config.yaml
head_dim: 64
norm: "layernorm"
init_std_o: 0.0253
MLP neurons of a small language model. Each row is named by its layer, matrix (up: input weights) and neuron, and shows model dimensions 0-148. Each number is 128 + 24 x the weight over its row's rms, rounded and kept within 0 to 255. Numbers have three digits each.
A block is one neuron, or neurons of one layer that tend to fire together. After each block is what it responds to, as a language model described it from the Wikipedia text at the highest values.

L9.up33:122134116163158145165164100160112141152124096127146172117078096114160164099109091182143151117126114110147143102109116154093148152170131120136152143103072099092137112145152126148107089116192136192118092105112135111123090144127099095123130148114140121146114146102097160137113124093142143122178128119139114108152113107126127140098144148096148107078152132131129106133155100145123142100148118106128134140132142106153116087137104148118115135120100138136
L9.up103:150087117186109140165139096097141140129128100111142151124158153120134131118160123139130128126128118123083083130122135156102156124134093151170144139147126088095177100160140103141122110148170122135125122133131085119093153099165098107125104109118095109170112137097135146137139119118138141120143121104098115148096147071129136135076158112109123137149096127106132124158112163171149169120152124080081110144126094122157154089145110105097126136119134137115
L9.up250:135144120127105144136132106145122107122137123090101149153117107094156142099145085139084145144130147121131145136134145134113161124150134124143174121136094143112111150120137152150150128141125120214094144114129146091112129133132086146145102131191155143145145188143100179126121090176169133089080135158124170118088152163113104128116150132154116131087148099110142109129173121178140090117128097103096120139163110121166120144148132176128108146151064122080
L9.up431:125096113104115156134104140117133132152114104126113136125126143094153108105158117135146105098132103091095170154167141158145103117141115100140181150119125152086122116105108139122149094134109162126109170115090122112143132174100120105118146101144130148158168147138164118092173113092146113141113139137170161126138134141073092134120120149157145109120127124108146112154157096104155091111116127129125146175145124111095106145132112123162116153181149082117
Description: Section heading closers

L9.up177:168162157121137120130132178131133111104165099113125137099123120131128122118137161192139128105080107138110139156158123123101109148144166122101139184114146127116098143151106088128178110156129139120133119153156144176139125133110125100136116087142103163113102100114121150145155127166130121123146129146121135106151114133121139152121152107150178158089154085128105090079139122157092128132142121117102109113117171092106127108123139160125154113134100131089
L9.up271:146122169118167085128170133149069140116156132124119143144145138143103123126141139088126088077088087144113150153130125128145123136155109155118113146160108172149105122124117104108081151093148120142167141132128130100114174125110154096134147136123118164128086141120142156121164100140103113131102090131163142118108099119096154127152146116131146151143132166139101156102136105099142139107160120097173126143149122104100121123159151065099171096142104119118
L9.up354:113139152116157108146135166128155118134116124111114148132123115119140134095151118136141135138127116131134141105134121118138136138138159094156118148131136145133167124127113119117153091130091103148143108108097096138162070126141152146132160129173113184061146094132142123157104154149139080100118165146155122125116088116120122121104153127135103126142155153134134104165137101136138108106096104157132139183171184114130127140127099112111127127143107107171
L9.up1712:130129122126108125145129149149118112164130135138147145117126094078085125128135152110129087105081142155143098111148170142105121157184107145140156181136148124096138131102121119083144134121146129082099106117125103123125085178135107101099175130132133138071112117109138145111129113084149091146100121117092136129115101127146086152119134141155111158093131101132121083158152117121186158142139112133124093183165123121153168092127114076121151141129137061147
Description: Plural noun endings

L9.up890:141106107133122103147146092111091160121127140122127141138131151139104092085150115153124172138115097135100107129138109094088117114124090157186140122106124087127155082092124088095122156070121102090120157134152095163119161158129107110126124133116112129147191125112127158146118132142152160078154155131164163091112136143138164127079125124129124183086107121120146116136144160144111121086152115090120082139137151115094149145155144133167138207146162118069
L9.up909:143134090117161160151106138163159101171135145155120161119142098165129103133127131157171137097133139117147057098118106153116149109119110114087123152136134099132108144142133156098143144122118132134075144123165117135113111117163155073167166123159070088098120139145149110140137149130116118119143105081121156146159109114118129151111125136140120153144123114124067142107125133150103114089114129101128136139129120120099106136147153106104158122146156103127
L9.up1325:175167109149170125161123128142159143128098112112152142133096157139137110117171127132122135124115093143116108072143112132160107129092086108153144119174103086156081128082103135105145126144121097116107137130163112084120152158136159114132117146129127133136101167125141120103160133156134114136108123108148112152092121130116116120109125096121169098123129122121113105158149176143149120131090131124106094129158113100141108117147166069132126147106125112126
L9.up1608:156128138117144159139117121190076130146099127113138143121161131098117126100123120143031119128137118122116100126179109140153112139160126093127131149147105108129128145129123124084138116140156107124132099122086101089138152153141112138099175120126125089126141157111148167136144124115148123148123120111129130134178119135146123126083148112164177168110095130134134129103165143135116111169135113118109135138111083102095117106104152094097156138144082143163
Description: Passive participle completions

L9.up268:140156122173109144156145132140110128158107148147116135133133132147125186163153125130112191075140137143140125125150186107109127108119108102134128101157089172129089138091130136073146149134098141130129087117143093148084189128165112142152097151126107102128125148081096127094123110144154120114151119115147175139112135145140151134162105151144155114110107142143123094133175134138164136136145141069084154122126105126131121116110122153107125142140115126134
L9.up1440:125118100148093108149113098153100085159110133129134134089129161104128118123129116133080162099123130106132125105133116111162117127116112140130128110109090114076121130108145123106150154150113124129139096154119142146163163146143103049120114157088144113116181170127144133173129127080108124085130157111117139125137144123136129133116088145133091156112058108135161109130097129140142116142136076134125168123174089116131119103140103149091136090156133119132
L9.up1682:143112106109113133140091130131134120126100128143131147130135134138103157136131093142164139126136129118141147128124150129135095133169132136086142103108091094145089112086108119143146142141151116136132118148146093106125121142131114137129131140087133190137105116127140107194141151131110099109159112100127116088088148171091101116134108142158142088127148145124123121089127152188172110082135109147146107135113139141152099092131103168109148127131129115095
L9.up1705:135136115150085089143114131137096104128197119130142171119125137125123125110119095156074157068118126129086152164131165141102107145114129091133153152074130133129120160124138138116094147084135128149132114182125147134113182131131128086144086168097165129131127173131145133107086140102125119093163115119097136123129144167126101083154095094149147119106126158140134158136109147089117157135148141106127133165133112106108169139106096180133084143173156137150
Description: Finite verb after subject

L2.up139:171136116108128139137146152149076105098108103124116091131133129106091086128157183126104115102177142085100097143137150134143102191161115145162121129138118100116130131134102123100119143100144149076112096159127136132171108145143103103118127138156115100152148123123135126131146092143125122148144089089113102169113125146095104101134105104156109107108125127134111107144139121109168100170136141114133128111150123145083123122152113124131137097136110100128
L2.up730:097143145135109081094136124128135122150148157115113139137144117088105140128105165111137111100131157112139114136164105115149112149135152129126153160116127158130132123126115116110115137143148102144057132113099149116141137115149109121144124135115152119127131144149138114143120135126168129150155158161115143134108115148080128103108178106142103103111127157141117085125133130139170126141144142142151139118155108147168111120101147132123101054117139113141
Description: Main-verb onset

L2.up185:104080132145122132135107118102157126110077109136106108118102126105131174135187110097134096080107152105156134089116163138104142149126117151165125135169153153138141127176116170120124123076135129172075090130078178130145182107136105178131132125134142124090124146130120124130103130146108146129135126122154140107100119105125151108140093101075143112120123127119177127106131148171168148181142145130124156115137134138122103111141108123144121124178181116139
L2.up456:145132144118156149140150105161102112125105114116152179098100180132095114140158115133117143147147134149170138120116178132109151150129109083134165170112084161149113170131148130085097106141127134123091100127084104124103155128111093128165097141115156103132155120132111108118142137125117108098124138110121123114200141119122103112121117147100122157129143151135110111150126119105141093156158110123103174148141155151129111143120107129119098147193181085154
Description: Year digit tail

L7.up254:130124145107133133162146086181119112114146108154114143099119164089097162178107126127092130084107093129103113109190148147123126148162126086161093159146159137076152153099110135111119111151156144130123099172130119097086135089104124094105071138144117108130177128113121130165135143126168163132120135075129099161145128132112138111113133127128142114099122126108134137093140130117136131149159159109147110141136135113132170100189164107078133115108169101125
L7.up268:081092131088135120170153128151116142110161169103150097094158119133138130129137108180085106097121136135081089075160147170137109153160106122153106152097143133121176156136099130085158113117158104139133087156158155130146145110134106144119166140135109139128142154120129122162135136104156128161104114117109101149131157151120121129143117107109199125130138133117139120103158104136094122115126121133124164134128129107141171115147113150079135106120135103107
L7.up508:154139126167139151115194082167144121140144121149140144127121105110140151130103087119056169121116150110102136142117118163100117172122110112155148140099103152069131091086155129085112114100139128126139089154089073135113167151128094142184113148101140120100137123134142094165100123075168157120150119092166129138175165156147160110141116120141122075089128094145137064116110114124137107131134129101138134130124153131143112120145131116170134135146167095137
L7.up954:152109125149096106152154132134127101163157153119110139142086149185146182129149145187133145131088089092125145093131150143104128120115100134091124145114133142101128086142149135114163134128129093134108118117146112136131151146147106115152107143135091134143174101093125150200129156161132139142117107129099094102164121140124150147131125140145125135116092118138107108126129177117144142120111109115122102122128104087105136142144188085148109139120145123126
L7.up1019:140142127133162153124129155145097102140112119114128107138152126099065135121119121082099115083115135137133147092160153150117110181130141125135144125112115162129154119077114128126114140157119110149156141081171107120140117092116100092138068129119130130156123164131129116140107168138152123114122131142110139121161158152098113130096140165184185107124129114138156117066137113092163113095126146153160118179148112137114127132140096100137145102134146089105
L7.up1172:145141129163090142167138140139089100083160104151120176108127144148114157131134081132100118107123139123120076171154157136130162105141107103126136149122074071076126115139124104078133175122142129125082106124159117103097111177125128095081110162167132093122110148063142138123120126057161134136134169084123130112074133151105132098116117101142139170127147128119132113135148177081129146110131119091111106139155134111160163116150111125135178134135124102131
L7.up1173:118157102160120127161104128176192158170108083130110118137146136099133158112133133120120128107125152134149108120146164104141201113132121156131156165122169116139119126110100148106122104112116174154071117127110133120145152169184117126122114141119136109153183163104126117140147127168104120118135148115094138173105123151086146119117081109110100119146116124129131131125114106144143125101117139091066169162111121128106116107118173155143102082159174114131
L7.up1782:135157134162143124148133108118121136161124120131086150104121145118124120128140128149127195138107125146102150110105138125110135130117080126119146122151117170109117176134156124127178098094133099139057137126147136194167128110158090133172108092102094116117122132180147149171118128109125135130120098156105150117102154188112150120130193114126136139115166112107118113122153127108068110148079136101111119138136143102156123126118110146155124132128154132123
Description: Verb-ending suffixes

L7.up46:120146090151136109113152151174141110118097116140114136143162146125142132099129132133125098138057138118126126127145107095172158132122151125139126169181152138085101061153095135128143135131147118110084149101129138110101149099145150088123127066126109106132130121120112101127114121111128138119123146132137107130140122073106181121190079157072119155133119131147126145148116110143143105128152163129138115122122147135162130108123142101146117128099093136139
L7.up263:183168153121110169117144156125115114131127142126139102122124144085126120119113075114117112139071125124155184076096171138098119161173123164143113120143130138117167075115103160140107142114130114137096164063099096133132137170126159107155070120137152094149132098144135114106125153066134109142116118120121103113128160122149118137189133144145152106140160184098088082145094123132134089108181119157100138120109129117138101142124096165112101116141147093088
L7.up367:163106116190109117149124108092109095118174132135132178101126111125119131163095124076116107137133116110119076111112151129123103135106175117081120161133128115145143143105142130142125123146097126159101120122149125137120123143119075096181127150119145128149146113111099145126115157109141111111153138143156125087154155111101153150147101138099159119133120123145179107098110125138131131116108079136088102141153102154137121162106196143131090090150118134135
L7.up1079:137145119175189114136120075138112104117138157157110168117151177094097175092143112107128094125112123108128108135144126132115148114155137135138129140147106124127107097160131118124105107108110109128122131135137132130121178133147140157181069144121115147102168129093141120177131118103085130118120138126182089113132148153133162113150095121125138101114103122142101111163139121150149117111152090130126142167161136119209101139154117155143106131174140125119
L7.up1220:105108135172147088159114098154114109120171126135088109124121147111125103118171150123088135121086138081117118121150103107116080123132172100120125120109112122120133137124132121081096150107109149158115132130108150101148139137096110129108123143122097114185165110144120111118149138098118142129135109122119116134136103178114112112117127137178174130092117143120178118144167153119110152138124111110135142131145153077175122112149128133160120115120128129066
L7.up1290:123141132164140131147127096095115089116143128109131134121134155113110157102165090145085157097114164134106107139133130144103119138122137094105127151130095147121100122142099126087112134123107114111094117146144122152121181133150092089129108158099125108129128150109123133105119120064148113144143083108137136079124132168145125103186108101156161137114140144165109083121133141138148170122155138137097127127153145121172143102139103141125177136168113125134
L7.up1497:120100097188155136159143108137116120098140128164088130107155153121119152088132140102049061117106150128134151131123142132132084137148171154105124114100118148080141135120104097099123106154129124157121112161101141150098162149085103091133112093115138110123141094155126076098126162097109128135120125120123122079121154126115165116146117165118132103111089132127106114136144148135165143106166096141121112139128110104169097153131141185128108123161092099114
L7.up1506:182121127132105134139131143087064113087144136154118132124113115121145146078145111118057107112160157111163132107135161123113126105130100144135145126147145142155113144140139129093143100127125057152138095138141150147114175124129092112143110044146143097107145115105125113099156145087137113123132123084125140079146112139098172074131141118124189123098142094126132110112115116152139146116130127145185134142141128153136137118115096115157116149157167098130
Description: Role-assigning predicate word

L7.up220:149151115100144157135162071123107120155155158125101167138106165128115142104169093135095142094107153141127081151146123169117111137177128099142134155113114115108121148117115120079110154141130153129148097161102103119144117122153148119126147127116144144118149178135101148104124124087149092120153116083095165108121092138140113101147118110112128149130140105140090145125122122125180142170097122122150135125144157155121146134141172115105150139114087117137
L7.up451:150146136102120146078157138143090143144131143114160129136100144140075149103115146103103155111105163074119163107123164098153121121137117117173157123112102117136119134196102117127142150202180139153124158158129101096148098095126115084150166161174122123124124107150119090156086099109175132133141137126118139139135106104117084125112160163138120132167120112116073156161149133172140150091172123114131126136117131171104111105151151095129126098135139112145
L7.up847:140114124112123142163156137165114106112142125150190137116120156162095111125148089161131154130149082103109149109112100098178119133150090100144133179124123131136164133153099192098115093140126104149098104104047123096120152129107152132147138182142155123139148121110091106129154107095147115139104154115114153114118147113132139079157105122083137124066161142091126147172140096147090114133129104140156128151118086135099117108178155171100115107138134096165
L7.up932:124145121090142139108133099150126156122110155110126108139147116154109109124143167141123150112090167104085099054149114134112126120148127151185111101172127113150105115110079129093152150195126110125148127132094128127147103137140108122166167158162185167127176143134139129130142092141140121157132126131109134121131148123173127115078162130118127146149097163114131106170147089153126130109161110144145129159148119105119101122131118134119113100154182083104
L7.up974:129103142113120105165177152139128141105124148136122162121120164105101083148144156135136129149083144106105094142074158111163146121142112165203166159118135117133119120111117146117135097162156130156136117132093139136133115153108125146128162112140138122140154136117173163130086146152166097167169132108135179107127126141125176131133150152124118160091111106111067106169166113166134123100131129119154135157134108068101130122142128133157140126095141140088
L7.up1472:082145131105158145177154138152117122128125193148135157145136145136116136081153135171148142116147120132126111126162150135144087154127121121126168146166138156136124134145118136120140109125161162104118128129107141150128115128147075107160180147137163128119153135108092078156101078108144079133082111139130115145104140151106091126121110117152134113117135130089112116204134121150109167131160122114137148130142149131123133130141126121148144122114132127160
L7.up1728:158131089134154153113176097108123088122089174170129111129144124104095101144156109146117178132131103120114092132136160115089127134143097153133111177085092127107117117119147128089135188133144157147101122109091091124080148128144059145114156160103131188116130112108109109113118082107192137115144137098133129095152124153128115157167166140133110170097150149151087091144151143145132135136136114123150163116124103170111124121163133123152131146125114102103
L7.up1775:140115097133160114149143100153099165109159140146126144120146133113083077121125107112091105155160124062107144072168156147100108183131132114146144127099101119119149149173126133119134126135122146111097154124155097119152097136113124134110164128165110123165158147103113094101112123105135129136105119105134148133170144129087090105076126110136143138107142149088164113134178143148132081150143075116131162127166116143112130151128130177176119098151124103116
Description: Year-final digit tokens

L7.up265:157145141146116134139157111147121148117116140127111148139130133128112139072092110123171096123122126090129135119161121145093095127145188134143114144126105143062154108145130121111123122118104146141104131116146105148097114159171113128185145077117122117119113120117103119154120124141166132127129124099101114174135090133069127134147136088163080141119146144138127124157156166115158120141108102071126128107120141089149109158121146099065143137159104124148
L7.up327:133170120139112062146130172213140084096139139121104114164125122134089119099140079137136103133124129120144144098179138126121117144102122126094145128180091156084123111118096136135135153151149126124109142104161115087081165145129151155131108152089109127126114132117104134121150085137149135097116117106085145135131134101128093146147142102081155149096141135155096102144123140113190149137144097087083157132144130098146080127140140136119159089145118119095
L7.up876:121106106132102095145171131173116122140119125087114156077150170104133129105160112165136087141102115138095153167134127132136163147125142141099129159159130193104177086103105144092135136129128113147126142101129148126131156143149147155144120116125147125126128134101123062139134145155146083135095111141164124145157121142115150143133111155075130139095100101160047145133130145173176096128160157103163154148096135105102121107127144112141164087133117092110
L7.up1209:143154106143109121128142153114124131093089129137127176117119116129130153112126137111118093120082138104117141101162133120194131182132117123104116104123090090123119113126117091070105118179174141135146114117128093101087159118124148095165155138105179166128149107156132095155179132083145126113143121095129121158134135152155127124115129104121114165107095122116089121144138162118129125123129100127119136102144075114143104125142140108114123141131128092143
L7.up1327:161149111137127107123145142156120107082145135141122137153137150154152097101133112130132140121137182116128116114152157148113116143142119097091127114140128139078147111114116128123159133112167131118127123165160117099138169118124193144116110140157082149098085160092131124107188213087129141097114087097103122155143114125116128097190128131135133157121147135115095125126150132129169126149119126168108128117102122109151129114151126102097119166134141134117
L7.up1449:136108156118147120151127140145140086141128142123116135150125101128106133105112101090120121146126109146131121089183164115121138159121113098153122140117138101091148159074130135122182136106121132091132108114070066167117143154143089098112126133183135120181114133130160150156145130140121132122123142118103119114125114150098143161134114150134109175079125154179165131146121117143108125140146059073086130177178149111118119114142115093117152121103087110149
L7.up1569:133113081084144074201160145168162136161156109170158125146101117111130133122140131115143142114102141136136144106164114132140112136146131138100127118089101127105158118104139128099118098133181139091100159131108120077129120126141096112132167161149164125138118111125135121135103112113168108113113161141163147164129187170102102139110151145117136134147112160096108118163141133164092183108170104149096143091163133092125110130130131119092159110126139108095
L7.up1785:121106101137114132144130114100124148143088148122163152140131152173115134088138105147126100123115093119138157093187127130186163136142128118125145154139132137106130121120150097110138126124151184075104109127083093137064160149117144070150122163096124162142151138115115123129162112086128121105097127164146126108103102123138097140126122141134097165136116158100141146146098115134128115152148146104086091117136127065152142165166092149152129106161112101107
Description: Collective group nouns

L2.up610:108118128137137145118137106116150141113109141155096144080142120127135096101118122098114121105168148138130131128107123099113139125168134140145115133137167144148121106136096143126116099099133117144104121127121150141151125156136129107143143131154125107129162084086159095125122115137101145149131142131083111145121178121120120078105134140102156147119130170119100098091158077151109113072080183110113097085113165137125152117113124110125126188116131122136
L2.up1468:095110150112099119131115098164193115149117095154146173096127147123123122109144102126116157099113139138169130091104090092107154124183138157126121122175112152097146151137088144128132146082100094157117134180158147113214088093113127109139075099148173122137128102142099111138136148134137122108130119125160106141160133164113124111124145119129120095144119149153143084129107098129148125096122150135131193127148154129139157136103129140131092131158120059119
Description: Role-assigning "as"

L2.up1441:121131117132131102125161106089106125048140100128152143144112151126104112112128093137108101050106189143134111153163172115124112102101076145118131128143150116127118164144162127109113122151155113119106154134122096174150104169131096151119147142156111081109136098095106095176134123106137121081104136104140102127123118148134135092108123109104151152137133155153141149133149138154103126100097111146208129156122128153114146123145134108130133145121119127139
L2.up1498:136171157129113121194133120112128135131146146115152143158110168151133161135153112143114141068150154131113150121173125138164107160151135108108166142088126159129110134136145113106118128136155129111085100157174076124101167112143108089162173197114109082127147083118108129145112146126141138097142166093174131131120147156091111110140135121154137127109138118116114141118113145131105149086119101112110102119131146087143134110162142135092159090111091087119
Description: Noun-completing suffix pieces

L2.up649:154125143112100172127161108151138127120107152143146133111076099128117125108142134126092167086137106104133108130107134145114118128108136150124169137144077118121102145144130138133104128160147099124076120127139082079105171103160117112133094190134097096112152177154127135109113125099154143137087149110109147128153163150127132089184128148112134129077139144157124157097113088116191147116093121099093142149141114088158137138144139087147144107150118102088
L2.up1580:126148136116084159127139133190159113167115168092133111118125132118166104108157095120123160096112132132150121111137123143122151117104174114146126131130072136111122085090128140118111101119153123130125115152102112108133168091126096143110095141136106117155136170139121135120119129143147154112151123104124143105088123159140159119171110130148116144102113177122130145089106073135190128152093118094133094124148114125139134082153114152158132110154095121078
Description: Date month names

L9.up278:155152126179133119111147092145143138141135179095172166132092134113124162114147140132132144087152151154124178163152140125075082172128116154146117172119072101089114153126083141073070171138144121126133113135152121134120145164154078081119137163102132105131135126131133131143133158094125126077106152091082141151125158148139096154103114136143144148109132120083112077101137117111119124144188104121104140152109159134173146117135154134115105111124182105120
L9.up886:161144146155086069106162130116103154093133166120178110111119160128125105108146123123151116079126094158142151111192144123137154155177102118114129164141094118098101158161109117071137128121148107139124111101104092113115117128125133111125121116103129072117095160118100131144052138118140140114123146100151145171114138120123099115103126159056108126100149160144144130118102117116085119145133122141171130146149146149158101127114126130080133104115153102137
L9.up1312:158137106143098121134142129133124089089175135113135154100139143129124113101087101118107120112135150097097114162146145131129133201144120138122192143098162100090137133151093121083117111095091120130112077161117115062135166135124154113118169110116142151083140121136117109154177159110115149118098160091143157154117098150087152109123141165132187102134132144102180134118154147145153097117157117108126088098113137120128092128130101164121115147156108093135
L9.up1447:161133132137091118147170174139115151107151133135180179131125140153137168089153122152148123086124142124119135155136154124129108088125103149135121155151112108119118158122135168126103135110128164113154130144149144114071172147146101114150108167135145103073143118131109092162116147120122118090123142119127143120130155165166105134129112120119146130087134117118109118101113122108115146152126130156138125123116098111130138102092115100105135109136180107120
Description: Clause-linking words after subjects

L9.up321:151134122095102134096167143089118121115102121070165124114106129136123106107100167152122097143107140124127138106186142122125143160152136112110115166121081137156110158173116114111116139153113146141096103125091125139179123140159112060130135152117129137089189155095106164171098137133128136129150136139108105123117113101110133124166139167104105167120154119150097116095145101162165107126153159121117112193148135100167138109075086173079122116108111122096
L9.up1434:142115117115151147127129133124153127107153134107140089122135101149121144161129102139136089104137166150141096139174159153100125139116107134122119152164107155106090133084116115098141161132176148116121112124115160093096088113075122111115099141100179107114145126100124105125125159122123121097091152114120175168148095151125143132129115115137142096100180107127091143077121124157115104140137140138104147140127084107120120078154097169132160120139157069124
L9.up1543:121147126120125131100120110083133155131094163127154143143151159124131153137153116140140129126104124077128108101158127163129153196176114146140138159119100136096083104087096074097173153150116099123134111113127101109155077073136085102154131148202109110155159143121106144133113148141167137135155125099125114101141109149105096132087086111127112178091183126132128116132143136133113144118149104125135134160133078125111127082132131145086148101106124102111
L9.up1680:100140129129137117138133101144150134118099103121125166120144130155090118090115121120178120072145064144133135108132161152163111136138131153131152135130125125125166132173127110076106118113114100136103132114091127125132164107172084114121142151118143146146116196122121128099141130111127124120102098073189149110133141119092123068149156128126113132083129147093107074109154151154141136109129124143116134182155095104131128121152147128126160101135107115113
Description: Word-completing final pieces

L7.up209:158137101163143161134136140120134105126114102128113135128168115128084103165143173107157156153161131104132127149132127101140153162156111137173092122094132134083124119113051137144090110140142149140099144104107101140167104171170107147154135115140103129135156125119104145120142144147172101131140178105162147139104099137112155091117120135060115138107168078122125150123130148145123113076162139138136123133137153139099067115118106125106129174118117125150
L7.up287:177096124129114124142140088112145137134128154132124138143129120133113137140146126126133142102142125149116090166176166126090092140143151188149157124165100151105145124109111109094106122099150154130119165153143115151083120149102080146189143145110086150102158113132149138167144131114204098150124134114160142098110144130129116125103170147145159144115149102138101148160130158141150152081159100135133135118148117108115111138139127076132104158151143096112
L7.up325:126119080093140133043110136125081145087187125140145130144164156121146130091160131135106129133127132100141082103103113113136112147098132122113121095157135173132138049096109098130112128144126109136142170140136046120160149150066090146188154129134139126113105172156132138145144111132137113147136129148120150167156117135137139100122127145076095207103134120132150126157097129138137146102124103138100121160133112146153122123131115126157138098116112098139
L7.up344:166162096114126107134123119143180165133129139133088157141157069065120113123204148103108121157152126119148116161137170135105163160098130077147149127134118157158134109123098090117116127119154151143119162129122124089139129113129103096161167137168118149100114146095120139179122099118195129102107175137144149174107102139081094099102121138087159154116122107121105119124102151130137167099126115140187110114151145130119087099138111110174110120105153088134
L7.up643:107164117126109095144095102135117134093124165135102147079154107102139115112109141142102180101141146153102114153159153162179111111104149122112146163128118141126127086137132130124101085099129120125083117088074100143171127152139086118155142128114136138113136169118141108124121168119131155116124143130144134156113095129109101150098130147126118200140144113111135166155158138078118108106135121072117159096116109129151058106123114130163094165140105136139
L7.up793:174127127086167126146099088112102151152132143091139143084123186118145145110102097113120182132111119126143170175104144139137136137135120116123145142136137141145107101118115092116105118149170126113137136120126113140077136150093131082122137148115140141157142142133169115147092125107173120129144103112084144092126093120123124162142116147150095160146102103121088130141118125116122142107163089149118163112125125155150123080123165121166092136094124134117
L7.up851:148132072159117120154125125166108125122137132121100139123112144062126119121126114094093122142109153110141113139120115147128102132131159106137200125173087114113136130096105124142087127127138137168116151127138160090113132116141104147133112134137115143166117116121129136134108127158148135137140178122120180166122117112149145154124161180108140114094160135100092126094138133155161127158141118122092149124142129094158108144150076147154090134118139108111
L7.up1297:143117120141181137150158100111167144119128123161113128062160140114162104084152125118098115122131139093127091137123112130110157138144079140156156131072138127129150123137091085118083070158181157122124132143113101142158091131120130155137145195116111148113140169104148140154077146090144134085109148131151146117156107098062161100115170136098157163123135122138127140135116079134130147104127132123094147145160110099153118125152093103105143157117126101147
Description: Heading closers, name endings

L7.up3:142087126091148152163132109157115110138123094116129128155076137097082140084124116160121129137087124101152103095169169117168148138127123132149171111118127126155131106121135096103151103148109133136101104105141105125137148134117114143127169151135151134171122143147124111154131143119103144105100106119173137135122143146083097123108132101114146134123125109150130113136138121162111143168122097124132159152138158098115131125126117135120164165089098079132
L7.up442:128140141125120129128119123131112103067128102136107129090139144101134126137176143158113108134136152081140140173158171089092116103169118169163123141156150133165117148152138146118122142159129143137067140142119131108109160129161050097132097163125124091152187132123168125117102125148146102090150145090209100161167168130076109115125110103160117132125102129103085132114136139150114146166150161127087104120128114153115130132126115118125127148139143100124
L7.up717:130133097132153171097173110154122084098129147100126127134124168164163167107148129125128148104116149114060127112155115106151147145116143117147164131123116127135124150151146173121107125152140094151084104090166170124147110096126118138105118167118164120140154095087127072152098150117149135138128172123115163145093070091097114128132093091122149110081155135096130126158115124128110099124073141122128112161134049148119163146157148109128121149107164114128
L7.up788:124153140114135101121112119140111143165111172135136143117111117136081103129147096144147121067129111065130127118092105145145133087159129170113153147104093107138132133135138157143127111142156172125132150072120129104126180080127106138108118135154155083152124117086123094156118095144144111136102143116119116137105117124169136152163162110128188139131102168112116155141115128137091108107138131096122161120162157110126143115140158145103169125158130124152
L7.up823:153134114150116154154091116131137124130141151103130145131148178133098151125120102125099088147139141116135116111136156120132099098128086166118118124129173117081051092101104122136119103139141111128069132123094093148083134132179144106130158133126093102129142112140122123118142128121151131073142115128140153156162139117142097127162112135138126124101098158117137137141138131175107137129141140087129154113153150134101175089085095169117110145134112124130
L7.up897:140142118107158157110119126144159127124167118080143164077095089119124133103109099115098151131128148121142171142126097137114135149130102127130172131116098147091129114121083158103112113143101144163126124120126149126162118105140123095135139165121162104160103164110160098193154114159119123149144122150092153130115107102144114125114090122132113151100120121128138068114158138124127150096156157129127130125130138156109135100125144101104143128126107109176
L7.up1652:119047091118148132110122095102184114129160125122146143127115152118140119094134095132110121107076175089151126152150156076118163175138128117132145162161125096118124129156121160143149113146090093138121152114113121103104175111102135101106131166141139061123111129099133114115145158143135129119118153080129145140163119116111100117112107128110121152074144147087098093115154110142154146092081154163125148098136124137125131100121123132122168106132122114095
L7.up1771:084123137154107123139105089183142155112102085096150088089119109055115115101146129120122120090128140086152135135114081106120138118125091149090167100145106135123132127103146118084156123125121173151123143122094121136123165118127159090135134162113113170119115154094141125107161127106149131135136131143151119114149102157144159091132153175120149084124122115098093126134153164145146122160100121119136142108157122131117141102103124160124141140132105090148
Description: Temporal conjunctions/prepositions

L2.up111:138150134157136147162137129127116103132124149109086169136114169116160154103061121093108106064105131125121096171124139174101136127146132134157169138129101144125123113140100105127119133113114179127113123119085144101160135091168147117154177099203112138116132093094116122117116092142144120116134181124103167142139126130097116112139131103130120104082182174089093113123161118116140145115084152168134124127152112138115117108150099140148130124127119123151
L2.up1093:152150096115155101118079097138117107140121116141137120147108131110099139109142114119130161131086104136120129116159157093121138111155135105094162165146139153135147081113137158151140124133095147134136111101132123121109185134135142089132130122093132128150161117139105106150133149126137120120112134105112095127133121135100135115111118093160135127127177149114110104134126161104131109098134126114125136096105133156136097157120097163088101135181102124149
Description: Closing parentheses